{"num_attention_heads": 8, "norm_place": "pre", "qk_norm": false, "init_std_qkv": 0.0188, "init_std_o": 0.00383, "init_std_up": 0.0188, "init_std_down": 0.00313, "weight_decay": 0.34, "schedule": "wsd", "dataset": "wikipedia_en"}
MLP neurons of a small language model. Each row is named by its layer, matrix (gate and up: input weights; down: output weights) and neuron, and shows model dimensions 368-463. Each number is 128 + 24 x the weight over its row's rms, rounded and kept within 0 to 255. A neuron's up and down rows have the sign that makes its largest values positive.
After each neuron's rows, "raises" lists the tokens whose logits its output raises most directly, leaving later layers aside.

L8.gate227 [133  87 146 125 105 113 134  96  97 195 170  80 109 127 112  77 143 102 163 131 132 112 116 104 113 108 135 129 134 141 139 146 164 117  86 111 156 192 151 142 151 159 122 138  72 144 106 129 117 122 105  87  90 120 176 132 163 112 157 144 131 126  93 138 102 134 124 120 123 144 132 174 125 144 107 141 144 116 140 160 141 135 126 150 134 121 163 135 168 117 133 109 156 134 119 162]
L8.up227 [159 122 116 142 100  79 125 128 147 131  90  86 133 120  93 122 116 114 177 129 105 112 184  90 169 142 170 185 112 112 106  92 139 137 113 127  86 206 145 148  97 108 143 165 114 144 152 172 105 144 114  97 161 107 138 139 104  96 122 123  84 139 131 165 133 105 111 178 166 154 141  98 105 122 136 138 149 116  66 128 118 146 125 161  98 113 118 144 156 105  86 141  84 101  98 136]
L8.down227 [ 82 125 149 128 155  87 127 155 135 125 154 123 136 128 101  74 136 142 170 123 112  98 110 142  81 161 134 107 146 134 129 131 116 120 113 118 158 108 122 122 110 128 149 100 110 135 121 137  90 154 122 138  99 134 109 145 162 151 157  98 110 127 129 129 139 114 121 149 112  97 109 135  98 127 120 135 113 115 135 137 155 118  96 137 171 129 157 125 107 116 145 132 118 106  87 110]
raises: "pha", "fi", "ph", "ps", "ts"

L7.gate572 [133 154 127 124 144 162 121 120 124 114 122 144 144 129 170 124 158  53 161  78 168  98 138 116 117 103 137 110 124 157  93 115 134 152 118 115 162 186 150 119 179 181  43 166 141 126 131 123 125 121 112 107  96 162 130 160 145 135 160 106 117 117 153 105 111 143  89 105 211  92 115 121 119 110 101 116 125 165 137 136 105 149  97 129 153 136 171  94 134 159 152 132 155 133 141 128]
L7.up572 [146 143 121 109 123 172 151 107 104 164 100 187 153 101 144 139 145  90 120 130 138  92 150 109 100 102 154 126 104 129  97 125 111 121 121 112 144 126 118 160 146 133 111 157  99 128 140 127 118 158 109  98 117 153 114 118 102 102 107 119  88 143 128 105 120 124 145 118 166 101 132 110 128 116 113 160  93 153 158 139 145 163 107 113 155 158 145  96 117 125 116 150 154 111 121 132]
L7.down572 [176 129 127 115 138 140 142 139 161 135 151 125 147 138 115 187  91 154 158  70 119 148 165 139 147 129  66 114 103 116 118 141 154 121  87 116 147 140 118 105  91 108 118 149 168 151 116 130  98 115 139 198 150 109 143  95 123 150 125  86 143 122 138 119  95 116 136 146 126 128 139 148  62 140 147 163  94 109 130 144 163 103 170  80 102 123 108 127 149 117 109 154 146  98  52 155]
raises: " the", " their", " its", " a", " an"

L9.gate449 [ 94 117 155 137 184 148 116 142 161 100 109 134 124  95 177 128  98 150 145 116 150 129 110 105 134 103 118 136 133 145 176 162 107 109 113  75 130 137 117 155 114 119 138 168 116 158 113 119 163 166 163 142 121 109 109 134 166 106 128  71 135 156  86 117  82 135 109 118 109  92 131 168 147  85 112 123 128 153 143 131 127 170 133 104 131 158 136 149 171 152 154 108 110 117 187 135]
L9.up449 [109 111 148 136 103 151 124 130 154 148 135 139 131 132 136 113 115 151 159 125 135 149  95 122 117 139 129 133  92 113 138 118 120 103  69 128 142 116 153 132 130 156 146 127 129 144 119 136 118  94 112 149 111 163 133 120 128  99 135  96 101 132 113 148 109 149  91 101 116  69 148 119 102 133 105 108 150 155 128 125 107 117 145 109 102 133 126  89 192 109 134 134 142 134 127 135]
L9.down449 [145  93 120 127 124  94 120 124  96 171 169 148 122 141 151 166 134 114 118 138 151 129 150 104 144 156 161 124 132 190  75 148 150 145 165  90 129 135 150 152 110 104  91 135  98  93 173 125 122 116 168 131 182 108 131 158 134  62  79 181 165 120 127 117 119 118 127 139 146 158  69 181 131 117 154 137 139 142 156 134 116 138 102 146 139 131 126 134 115 124 131 141 134 127 131 139]
raises: "d", "ence", "ns", "ne", "nee"

L9.gate285 [140 100 116 110 117 125 162 147 107  82 152 149  75  94 135 118  84 118 102 121 148 160  94 143 145 126 119 113 147 171 119 105 121  83 178 159 102 160  86 119 128 167 139 143 154 144 128  95 141 145  91 137 113 127  84 152 158 131 131 120 136 136 116 130 142 121 125 114 100 129 151 110 147 121 123 108 147 116 164 130 108 143  92 129 158 112 115 124 160  97 118 120 118 180 195 149]
L9.up285 [130  96 120 124 168 159 151 135 105 141 135 162 110  89 132 113  99 112 102 113 172 148 120 103  97 129 148 134 126 150  73 115 115  98 175 149 100 172 131 153 135 164 127 135 144 141 120 119 151  97  97 120 133 127 110 149 165 141 103 118 122 152 156 181 122 122 115  91 162 147 120 119 108 113 136 118 108 123 181 153 102  86  91 119 112 126 110 118 113 155 145 142 117 117 189 119]
L9.down285 [129 110 115 122 117 119 113 123 152 135 149 118 112 170 131 150 135 151 128 130 119 133 104 118 160 101 134 121 140 133 116 126 121 142  94  93 117  92 113 153 129 128 139 128 133  85 148 153 121 149 165  93 190 118 154 158 142 109 157 151 139 124 131 113 124 138 120 155 125  99 119 184 132 113 117 101 130  83 108 121 146  97 105 189 106 138 128 122 164  97 145 145 144 127 141 134]
raises: "ing", "ft", "nd", "ber", "born"

L8.gate749 [140 141 140  88 112 126 122 106 146 120 127  94 154 138 111 165 110 157 116 152 133 134 129 115 178  85 113 134 135 138 122 148 115 120 105 145 146 152  98 158 145 115 139 158 117 145 126  75 130 131 134 135 109 162 149 121 139  75 131 113 115 142 143 114 167 143 172 117 119 119 120 124 128 107 100 120 127 148 148 168 109 101 149 122 125 114 156 167 122 161 116 185 123 147 168 137]
L8.up749 [135 141 163 124 127 132 118 126 107 143 125 151 119  89  83 156 115 178 143 112 158 124 130 104 110 122 119 136 169 106  77 149 156 134 121 120 109 131 118 135 148 138 136 155 107 161 135 121 157  99 128 147 136 170 139 126 132 104 126 101 143  93 117 114 145 121 139  85  99 141 153 105 131 137 106 123 119 125 215 152 103 108 112  46 119 143 124 149 114 163 143 140 154  96 126 120]
L8.down749 [117 120 106 132 116 159 121 121 115 111 153 146 123 151 129 134 106  93 159 146 114 121 120 144 201  66 135 151  93 111 137 150 114 151 125 130 121 106 132 123 149  93 137 117  70  94 123 114 147 130 114 143 134 138  92 126 125 167 119 109 118 128 100 105 144 103 124 134 138  97 112 125 118 163 127 172 147 134 111 120 138 129 160  99 138 133 143 104 106 123  92 162 156 122 116 171]
raises: " their", " them", " its", " each", " themselves"

L6.gate230 [117  82  77 108 147 107 185  99 118 118 127 113 106 126 148 159 130 144 125 127 160 115 111 137 104 109 120 112 133 145 120 146 130 105 124  98 122 127  86 129 139 138 143 113 107 169 131 174 129 151  76 106 101 118 161 159 140 112 132 124 135 148 103  84 149 123 130 128 113 133 139 135 115  83  64 115 155 125 119 143 119 116 135 138 171 121 143 147 119  99 162  74 119 137 132 153]
L6.up230 [124 133 107 161  99 160 126 119 126 152 132 116 117  95  95 125 130 157 151 157 126 145 106 121 138 123 121 130 124 134  87 138 103 140  91 133 112 117 125  82 142 171 176 135  83 138 113 103 130 147 119 134 164 168 135 146 115 100 106 143 106  98 156 133 127 138 127 109 131 120 154 118 126 115  64 138 149 144 154 173 116 136 148  78 101 139 154 126 124 122 139 127 140  91 122 125]
L6.down230 [135 141 116 124 141  85 103 136 112  98 108  86 138 133 123 165 105 161 132 131 127 133 148 147 106 147 111 178 147 148 126 161 119 117 114 140 156 115 151 150 119 108 103 129  91 113  89  99 147 155 132 107  90 131  75 115 123 142  55 153 123 115 112 128 132  96  75 160 105 156 139 165 117 102 130 124 128 139 122 131 123 148  98 176 110 130  93 157 132 115 125 123 130  63 129 165]
raises: " carry", " occur", " maintain", " succeed", " perform"

L9.gate230 [109  97 113 134  95 114 155 133 124  90 137 141  78 144 101 103 140 112 139 163 133 102 115 113 123 118 138 119  82 142 127  93 155 162 143  96 106 200  95 149 145 141 158 128 140  94 107 108 159 146 156 114 110 124 128 127 146 107 128 125 142 157  97 151 132  87  75 114 166  99 100 117 122 146 117 108 101 114 126 134 170 151 125 112 171 115 152 153  92 175 138 139 139 134 178  83]
L9.up230 [100  89 152 124 145 152 150 151 173 110 153 153 113 188 110  84 131 187 133 120 197  89 119  84 132 125 112 134 112 143 101 142 152  82 175 153 112 184 136 121 128 115 157 153 105  97  98 142 159 107 134 161 132 150 120 149 101 100 126 112 149  71 122 138 109 150 127  93 153 126 118 121 101 134 122  98 133 112 125 152 134  96 144  96 129 129 176 135  86 145 129  69  86 130 143 138]
L9.down230 [137 113 124 127 113 113 117 120  92 132 118 151 103 141 112 127 111 123 169 147 122 110 163 141  82 138 151 120 122 109 132 112 128 118 171 118  92 133 147 106 132 105 100 135 100 134 111 123 156 140 161 158 155  79 151 125 140 117 152 127  86 129 134 158 144 133 115 170 123  91  80 128 109 130 117 147 169 166 139  81 163 162 128 119 158  83 119 155 116 140 133 137 130 140 157  97]
raises: " County", " Island", " Rd", " Township", "ett"

L8.gate42 [141 139 132 152 165 114 144 114 144  81 126 118 108 110 114 130  98 132 164 159 173 128 139 124 133  95 164 103 124  81 120  82 101 149 114  88 130 137  72 105 160 168 119 145 132 126  97 131 103 109 148 153 104 148 113 100 150 132  83  98 123 160  96 101 154 126 121 143 163 113 136 150 129 158 128 102 107 136 133 128  99 103 142 107 149  83 138 103 146  98  86  96 110 132 159 138]
L8.up42 [117 132  71  89 141 103 146 139 146 118 118 123 121 104 136  79 119 125 146  87 124 103  75 146 121 169 116 121 115 131 132 125 121 112 136 130 165  86 126 113 143 138 119 125 134 133  93 135 133 121 129 145 132 109 116 143 134 143 149 139 138  95 132 131 170 140 111 136 141 180 120 149 101 129 112 128 124 109  96 146 117 102 139 134 160  98 123 145 124 150 101 148 115 108 119 129]
L8.down42 [131 131 111 111 145 128 141 150 100 157 128 131 121 112 132 101 127 142 147  91 160 128 129 112 152  90 134 153 131 134 130 165 141 141 124 117 118 126 134 143 138 140 123 159 111 147  78 136 114 128 122 166  86 158 123 130 149 156 134 126 145 118 124  97 169 130 134 166 159 162  95 158 127 142  88 103  96 171 111 148 124 131 145 112 151  73 106  97 117  98 141 128 108 125 164 138]
raises: " why", " if", " whe", "whose", " (−2"

L9.gate157 [160  68 173  78 116 111 153 102 143 126  96 107 105 163 139  91 151 136 143 172 115  99 154 105 102  85 127 126 118 111 115 127 122 129 126 111 169 182  72  93 132 120 152 141 105 156 127 111 113 113 137 168 112 131 125 121 117 145 125 113 172 137 182 140 171 122 128 160  96 126 157 115 101 126 134 154 104 131 154 138 116  95 157 103 187 139 135 173 111 120 162 147 132 136 135 118]
L9.up157 [143 121 136 114 142  83 123 133 125  87  98 107 154 176  85 131 111 168 129  93 131 151 155 143 146 173 143  85  98  81 117  85 154 112 116 139 166 123  97  96  89 138 138 128 122 123 127 129 117  79 140 128 135 115 122 122 137 146 152 104 150 180 120 187 175 153 134 143 103 107 146 152 127  88 111 117  95  75 113 158 125  74 119 146 175 145 111 129 129 126 147 178 139 132 145  96]
L9.down157 [116 124  95 123 147 105 122 135 118 148 151 100 143 113 108 130 121 127 141 127 134 121 117 134 127 127 142 148 110  89 108 190  85 153 135 103 121 127 128  38 166 136 117 151 106 152 158 165 130 110 149 200  67 125 144 102 130 136  91 153 112  97 155 123 155 144 111 121 113 134 115 113 115 121 163 121 141 161 138  95 142 167 143  90 165 128 125 151 109  90 173 133 121 123 123 144]
raises: " me", " You", " you", " my", " I"

L9.gate37 [134 119 132 138 147 132 140 135  92 112 117 106 112 132 131 117 111 135 117 125 151 130 125 104 131 141 152 113  88 119 131 130 106 149 156 124 112 139 101  92  78 127 147 126 168 107 106 125 124  91 112 122 104  93 131 149 142 142 113 132 133 117 113 101 146 156 129 118 150 139 138 154 115 113 125 140 145 122  90 130 104 124 134 156 134 181 117 105  88 122 142 138 111 140 168 100]
L9.up37 [176 143 104 129 120 168 139 167  80 118 166 156 139 134 112 120 124 130 106  85 160  95 185 143 141 157  92 151 113 153 105 107 107  97 183 145 132 117 161 114 105 138 134 160 101 139 179  97 113 178 126 122 141 129 110 135  98 111  88  92 136 121 115 107 105 160 147  89 124 125 159 122 134 122  98 132 116 109 131  97 157 107 150  90 135 102 113  95 124 181 152 129 137 129 121  91]
L9.down37 [ 95 147 117 162 125 150 159  84 140 133 123 133 106 118 109  96 153 107  98 124 117 143 102 129 140 149 132 136  90 168  89  99  79  91 106 115 130 147 122 103 121 155 110  76 119  96 138 134 144 145 144 102 161 120 122 121 134 146 110 153 143 153 156 123 123 141 159 120  91 160 131 129 117 126 103 154 145 100 150 143 151 153 143 172 125 118 130 104 160 117 115 143 132 103 128 117]
raises: " California", " Oregon", " Maryland", " Indonesia", " Ohio"

L9.gate212 [132 108 124  76 124 127 128  94 158 139 138 119  85  96 105 157 153 150 106 112 140 132 108 133  94 142 155 113 138 104 108 114 128 123 150 110  82 171  93 143 142 154 123 175 120 120 118  96 132  88 105 152 125 147 104 145 154 100  93 107 123 150 121 131  99  84 132 143 105 180 134 153  90 159 127 109 115 142  97 134 122 135 140 121 181 148 116 153 130 124 186 151 127 173 151 165]
L9.up212 [ 87 133  79 145  91  84 124 111 117 164 106 107  87 116 108 161 169 166 129 136 118  98 155 140  90  75 148 129 123 148 114 109 117  53 111 110 109 152  96 124 143  89 129 211 101 142  95 118 113 104 120 137 118 159 132 112 132 108 143 125 168 147 147 115 114 134 109 176 119 157 109 136 141 128 160 132 133 134  92 152 134 160 116 139 118 161 143 131 112  96 148 163 145 118 128 147]
L9.down212 [111 123 120 132 121 197 120  93 138  82 142 119 109  93 139 144 100 112 123 129 130 143 125 112  85 158 154 152 117  48 131 128 116 126 127 152  97 150 134 102 130 124 128 143 169 136 112  78 137 140  94 163 117 157 140 157  93 112 112 139 102 140 152 128 118 113 136 120 124 101 118 130  94 161  88 121 117 118 174 132 108 119 169 150 136 126 104 122 160 119 128 129 117 140 112 154]
raises: ",", " these", " however", " 2008,", " there"

L9.gate344 [118 124  96 137 153 104 171 133 101 157  79 133  98 105 134  97 156 146 127 145 204 125 105  86 156 150 139 121 111 128 105 101 107 150 139 170 134 194 114 126 106 115  90 138 127  81 128 120 113 122 137 129 112 115  85 182 159 114 110 119 155 134 156  86 128 130 115 110 112 181 138 121 104 136 138  99  87 100 117 154  95 159 171  98 165 131 114 153 155 158 145 166 110 129 158 100]
L9.up344 [131 124 146 106 125 124 156 131 179 145 105 143  92 100 133 111 131 138 120 139 134 123 137 114  89 145 183 152 130 135  88 117 128 119 159 126 114 153 126 138 135 139 132 144  72 108 129 137 131 110 111 136 126 146 158 117 134 110 101 117 131 134 159  99 135  99 103 106  92 196 125 136 117 116 147  79 120 128 110 138 100 131 116 117 152  91 124 123 119 170 170 121 133 102 129 152]
L9.down344 [126 146 123 108 126 132 133 147 120 107 138 125 117 124 144 108 100 142 167  90 131 117 144 141 162  96 148 134  86 109 141 136 125 170 154 137 119 110 158 129 139 152 130 143 104 101 102 132 149 105 117 188 160 132  92 123 101 125 114 123 162 115 157 132 128 115  97 118 149 139 126  98 131 180 110 104 117 139 170 129 141 110 137 111 132 132 117 109 113 114 144 140 116 127 100 138]
raises: " their", " it", " the", " when", " some"

L9.gate744 [ 95  95 140 156 160  81 146 149 110 116 113 129 129  98 174 106 130 138 144 139 181  90 136 146  90  99 130  99 112 129 171 127  77 159 101 148 101 129 107  97  98 106 127 152  88 148 129 133 185 154 127 111 112 122 155  99 165 148  71  95 157 135 139 125 106 141 117 109 150 115 167 117 132 132  92 152 101 131 120 145 110 112 156 115 139  89 106 122  97 140 145 132 126  99 196 132]
L9.up744 [122 149 113 117 127 118 134 130 133 135 142 139 146 121 136  80 166 160 117 132 166 103 153 144 172  99 157 147 106 159 141 117 100 102  99 160 100 110 100  92 122 117 127  86 100 117 153 119 168 133 131  92 134 103 130 117 140  91 147 129 125  92 130 123 148 131 140 176 120 111 146 158  90 142 123 149 130 146 117 113 133 101 139 141 132 131 108 130 117 124 187 122 180 102 141 166]
L9.down744 [137 156 118 117 113 167  85 152 135 153  63 142 143 100 128 105 119  95 144 128 156 140 134 133 100  91 148 114 111 146  98 161 141 125 146 115 132 114 114 133 146 113 124 141 104 119 123 146 133 133 111 111  98 113 117 150 127  95 114 146 125 120 142  99 105 142 139 152 128 124 114 117 124 130 122 137 147 166 122 110 118 165  86 159  89 144 153 100 171 150 161  92 134 152 104 126]
raises: "29", "19", "18", "27", "20"

L8.gate563 [151 139 145 176 111 109 146 154 108 141 121 120 137 155 132  72  86 105 153 108 180  76 190 105 133 141 107 123 160 130 153 142 135 127 133 119 119 161  95 103 134 110 165  95 175 126 120 103 151 149 133 141 107 135  76 146 129 166 103 139 143 165 114 170 113 101 110 122 129  93 151 146 120 128 138 121 120 146 130 120 188 164 121 112 153 134 145 140 143 130 103 160 143 157 181 148]
L8.up563 [153 109 101 182 134 152 139 133 111 153 139  78 192 128 138 114 112 121 109 121 152  75 174 100 135 129 115 128 163 130 123  96 139 102 160 159 148 127 116  96  98 166 183 123 137 111 130  91 117 140 138 113 111 144  81 146 158 165 102 180 165 104  96 179 107 115 118  90 117 132 117 161 112 123 123 119 119 120 143 133 166 138 111 129  92 144  99 118 146 108 138 164 126 141 133 145]
L8.down563 [127 111 135 118 107 132 132 148 145 159 137 137 147 114 146 140 139 116 117 130 132 126 155 107 157  91 137 111 140 190 118 169 164 139 124 154 157  96 139 151 133 126 137 110 122 121 113 123 173 135 128 149 151 171 118 123 122 114 133  80 139 130  78 131 117 115 122 132 141 162 104 136 163 129 120  86 163 113 113 132 127 134 103 149 114 130 108 130 162 129 134 109 140 133 129 121]
raises: "ef", "ep", "e", "es", "ere"

L9.gate53 [ 84  70 102 132 140 139 152 142  88 109 128 143 133 157 131  97 121 132 133  90 113 126 106 150 107 153 107  90 137 133 162 142 136  76 165 171 101 151  92 114 140 176 118 141 206 144 129 148 129  99 146 112 122  89 105 139 157 128 146 151 168  98 129 121 152 140 145 108 118 107 117 111 112 142  94 110 110 103 130 144 140 167 139 130 123 122  81 109  92 109  76 169 142 164 157 102]
L9.up53 [104  96 165 134 144 111 115 104 123 104 151 133 138 159  81 112  97 154 140  94 141 151 117 109 142 145  70 132  78 110 120  92 103 150 137 115 138 142 162 158 109 142 113 136 167 152  90 136 136 130 115 125 152 112 111 121 134 117 147 147 101 140 117 129 100 161 147 118 131  80 178 131 129 127 142 149  73 142 100 116 169 103 159 140 106 150 113 121 125  78 106 128 127 145 150 127]
L9.down53 [164 120 109  86 125 109 167 130 136 107 101 102 109 138 114 127 139 140 122 135  95 167 105 121 103  83 157 143 137 121  87 151 128 152 153 125 118 129  89  89 146 158 129 107 105 144 145 126 110 107 125 149 173 176 151 123 101 108 124 107 146 109 138 100 235 137 115 119 129 146 111 116  75 116 140 100 142 138 104 189 151 117 126 137 124 129 126 155 134 102 140 113 128 119 125  87]
raises: "ability", "ful", "fully", "able", "incumbent"

L9.gate274 [110 124 142 143 113 125 101 124 129 128 155 121 157 149 123 145 118 130 154 107 138  99 111 146 127 120 115 111 121  78  96 131 171 130 161 131 150 132  82 119 140  96 187 145  81 140 116 139 133 113  97 121 130 111 134 160 144 143 159 163 155 138 120 127 114 166 111 140 144  84  94 136 151 140 124 145 147 159  76 167 128 141 140 113 122 146 151 103 134 135 155 133 137 166 182 139]
L9.up274 [107  84 125 156 133 121  85  65 162 132 119 116 153 107 129  89 120 110 126 110 110 120  79 114 111 108 126 121 129 112 120 128 157 146 110 103 145 121 106 150 139 109 165  80 117 126 105 141 156 112 141 114 130 120 134 136 160 125 136 121 106 108 153 184 108 131  92 103 129 142 137 107  90 133 159  91 110 140 127 154 100  94 134 125 127 110  88 149 133  81 145 144 154 153 152 130]
L9.down274 [108 108 170  68 144 103 170 112  88 118 140 112 136 119 138 163 131 132 132 125  96 107 157  83 159 141 147 147 140 141 157 135 159 159  96 147 130 120 110 135 135 102  83 109 145 156 175 123 127 129 133 114 220 160  98 107 124 116 158 130 186 135 134 106 176 132 146 158 137 123 141 158 138 105 159  92 106 166 117 148 147 126 127 102 145  94 136 109  94 129 120 138 122 113 110 128]
raises: "fully", "aged", "ably", "ful", "rid"

L9.gate268 [137 126  89 114 141 123 130 105 122 178 126 137 136 123 135 135 128 143  77 149 119 133 111 128 103 116  96 102 156 112 126 100 123  92 134 145 157 156 145 105 135  99 102 145 103 116 137 102 137 142 160  88  98 144 136 119 165 134 141 143 126 107 143  92 137 150 123 110  88 161  97 162 117 152  87 180 119 161 117 151  98 157  92 148 109 136 155 132 133 118 160  94 128 148 136 117]
L9.up268 [125 158 104 104 171  89 147 108 147  99 130 159 119 127 128 101 100 119 115 151 155  91 139 135 115 145  79 115  77  66 162 112  75 116 128 149 114 163 143 111 134  98 104 186 104 141 128 121 172 149 167 115 111 103 144 126 170 171 149 115 127 152 136 166 141 111 109 105 134 123 126 126 119 124 112  87 150 115 159 127 102 140 148 125 124 121 154 106 156 123 143 108 122  97 113 156]
L9.down268 [120 145 116 126 129  99 106 124  92 126 113 159 122 113 127 170 114 126 124 165 136 158 112 124 107  87 138 118 150 122 147 101 139 115 123 134 108 138 157 144 133 138 128 179 161 158 152 114 112 103  81  65 117 140 163  98 112 151 124 161 128 170 106 128 116  79  90 153  98 147 110 128 138 129 141 155 140 146 169 106 111 115 112 163 106 105 110 157 149 156 133 138 135 132  89 159]
raises: "th", "00", "50", "30", " defeat"

L9.gate83 [167 119 111 120 130 165 118 125  95 173  98 139 103 101 116 157 102 149 124 133 124 119 131 100  96 158 117 141 133 139 113 117 138 105 126 139 117 116 140 106 133 136 122 139 139 147 141 146  61 133 116 143 120 152 145 109 132  96  82 150 156  98 119 122 128 122 140 126 148 108 126 123 124 172  78 144 100 189 140 114 101  99 132 150 124 156 126 104 145 149  86 172 124 130 149 151]
L9.up83 [109  92 162  98 124 124 102 148 158 132 151  68 140 134 128 124 165 132 139 117  95 125 146 113 151 125 104 141 146 135  93 126 157 164 119 148  80 144 107 170 116 152 113 146 122 141 140 156 141  51 146 134 110 154 115 138 151  90 111 135 107 159 124 170 115 157 115 148 150 133 101  84  80 163 125 107 149 157 140 155 134 104 158 140 162 151  99  90 139  76  93 148 170 101 117 145]
L9.down83 [128 121  91 129 178  92  98 129 114 112 143 126 133 154 125 124  96 149 131 151 127 126 115 136 105 155 164 124 137 136 131 121 103 109 149 115 158  96 110 132 162 123 121 122 154 108 114 147  95 175 140  92  85 116 117 157 143 118  82 122 154 100 119 139 153 140 138 114 158 176 118 138 128 108 109 172 157 127 146 140 130 160 137 165 147 162  92  93 143 156 160 147  99  95 132 121]
raises: "ment", "ing", "ring", "old", "shing"

L7.gate444 [136 131 139 147 166 123 124 147 134  86  96 127 129 156 125  86 104 137 158  82 162 170 146 143 112 155 123  99 109 181 112 107 136 109 174 113 118 135 118 139 179 178  95 141 119 124  90  95 126 119 120 128  99 149 112 159 149 125  84 135 221 176 104  95 154 129  56 114 136 157 135 117 124 165 114 104 137 135 109 122 138 172 134 152 151 118 151 153 101 127 130 101 150 119 130 169]
L7.up444 [115 166 121 166 184 185 142 115 119  99 118 141  60 105 120 127 107 101 120  89 164 178 119 163 112 177 144 142 140 110 132 137 120 128 143 169 146 134 107 145 181 162 125  83  96 156 117  74 118 148 157 129 132 130 136 159 102 106 120 131 130 135 102 115 139 117  87 113  85 126 106 156  96 134 108 128 144  90 168 110 146 132 128 100 133 101 123 172 141 151 118  90 122 110 119 131]
L7.down444 [126 157 107  89 147 167 134 148  85 144 110 105 149 135 140 167 127 129 140 107 104 134 144  96 163 116 142 139 118 120 129 151 116 165  97 100 147 130 128 119 115 126 127 140 134  91 104 148 130 111 116 180 163 159  67 127 115 153 123 127 139 115 163 115 147 133 138 174 136 126 118 125 111 153 128 105 147 129 120 121 140 122 127 127 132 115 119  94 148 109  86 109 131  76 109 106]
raises: " there", " it", " they", " every", " if"

L9.gate162 [141 140 128 125 132 101  98 110 107 118 106 136 151 179 157 111 140 162  86 100 145  96 113 124 103  63 132  94 116 158  98 128 152 124 134 123 129 168  81 114  98 127  95 173 108  79  67 111 135 148 132 108 110 134 123 149 138  91 129 122 161 130 167 145 115 134 132 134 145 162 108 155 117 165 127 118 121 161 114 122  95 139 136 145 138 131 142 166 145 170 135 145  85 123 130 129]
L9.up162 [173 125 138  99  79  82 134 100 121 115  93 142 160 144 122 144 141 117 120 131 104  82 126 163  86 134 129 123 143 124 112 110 143  85  98 123 130 134 118 120 113 118 101 134  93 100 102 156 156 157 121  88 116 153 119 125 114  97 140 159 102 116 148 126 123  83 127 157 134 106  96 133 110 116  83 125 130 154 141 115 138 133 126 102 150 199 136 147 172 137 154 149  72  99 138 122]
L9.down162 [119 128 131 153  89 129 120 143 149 101 174 139 171  92 113 102  76 193 129 113 114 123 128 161 131 114 144 125 110 131 115 156 123 147 124 125  92 105 127 117 137 156 124 132 128 130 127  86 131 126 109 167 135 117 125 103 100 209 100 121 165 124  99 115  60 130 127 144 117 139 146 144  83 152 168 100 141 118 117  87 128 122 117 137 129 125 106 108 106 112 107 154 151 108 124 143]
raises: " its", " a", " an", " their", " the"

L6.gate693 [153 114 118 141 154 123 138 156  96 166 157 101 155 111 133 111 119  98 121 109 131 108 136 113 144 114 101 115 144 140 174 125 129 113 156 100 169 154 142 108 107  88 108 118 134 143 139 115 159 171 109 144 106  89 147 145 154 137  91 138 153  97  96 126 134 145 134 128 128 133 138 141 119 152 131  86 145 155 112 173 147 159 156 170 153 121  85 143 108 113 140 115 121 120 138 155]
L6.up693 [129 112  98 118 141 137 167 105  92 123 132 134 181  95 136  92 122 115 126 101  79 159 144 182 108  80 165 140 148 112 168 158 124 122 128 144 114 138 121 114 123 124 149 101  83 123 127 123 130 131  78 168 139 122 104 173 111 135 104 170 126  93 149 198 127 126 117  83 143 128 150  87 117 150 103 136 134 143 109 165 165 160 164 126 122 103  91  90 119 168 145 145 111 126 108 129]
L6.down693 [134  99 116  81 122 126 114 159 147 121 116 132  91 148 126 116 129 115 111 172  98 134 127  90  95 135 171 148 136 143 133  92 127 108  89 117 181 116 126 149 151 186 124 130 136 123 178 181 127 157 125  51 123 145 109  89 175 146 174 107 127 137 151  84 169 150 145 143  81 119 108 151 101  99 124 133 140 103  97 130 153 159 106 182 165 156 139 100 107 123 121 129 142 111 102 144]
raises: "able", "es", "ing", "ed", "e"

L8.gate612 [156 141 136 129 153 149 149 152 132 126 128 139 172 117 128 172  98 148 143 140 116 118 164 115 129  96 123 102 129 101 102 144 137 127 119 101 124 115  89 124 109 143 151 134 123 141 137 110 148 136 139 135 118 163 148 124 140 153 162  77 121 122 120  96 133 135 124  84  99 119 142 140 127 142 147 125 127 154 176 168 157 120 137  61 140 105 111 156  97 140  54 164 164 113 132 137]
L8.up612 [107 133  87 169 164 114 148 127 122 172 161 124 120 138 120 140 101 130 126 135 101 167 112 159 133 164  95 130 134 108  84 146 158 112 110 116 154 156 172 111 126 107 141 120 127  74 165  83 142  96 150 132 159  78 176 114 120 128 119 150 103 121 147 124 118 122 140 103 142 108 104  91 117 120 153 135 136 133  93 150 111 115 125 153 122 140 124 127 129  84 113 128 105 112 128 139]
L8.down612 [108 135 155 118 116 156 128 137 135 129 114 137 129 122  81 118 132 128 171 143 147 109 132 111 102  97 140 138 140 127 131 116 152 185 130 128 133 105 107 118 139  98 150 142 135 140 131 124 117 145 133 115  86 197  95 128 145 163 142  99 193 124 125 127 103 116 119 107 125 147 125 122 140 120 118 155 133 171 167 119 147  92 120  68 109 121 106  97 121 153  81 153 143 120 131 116]
raises: " their", " its", " enough", " his", "ify"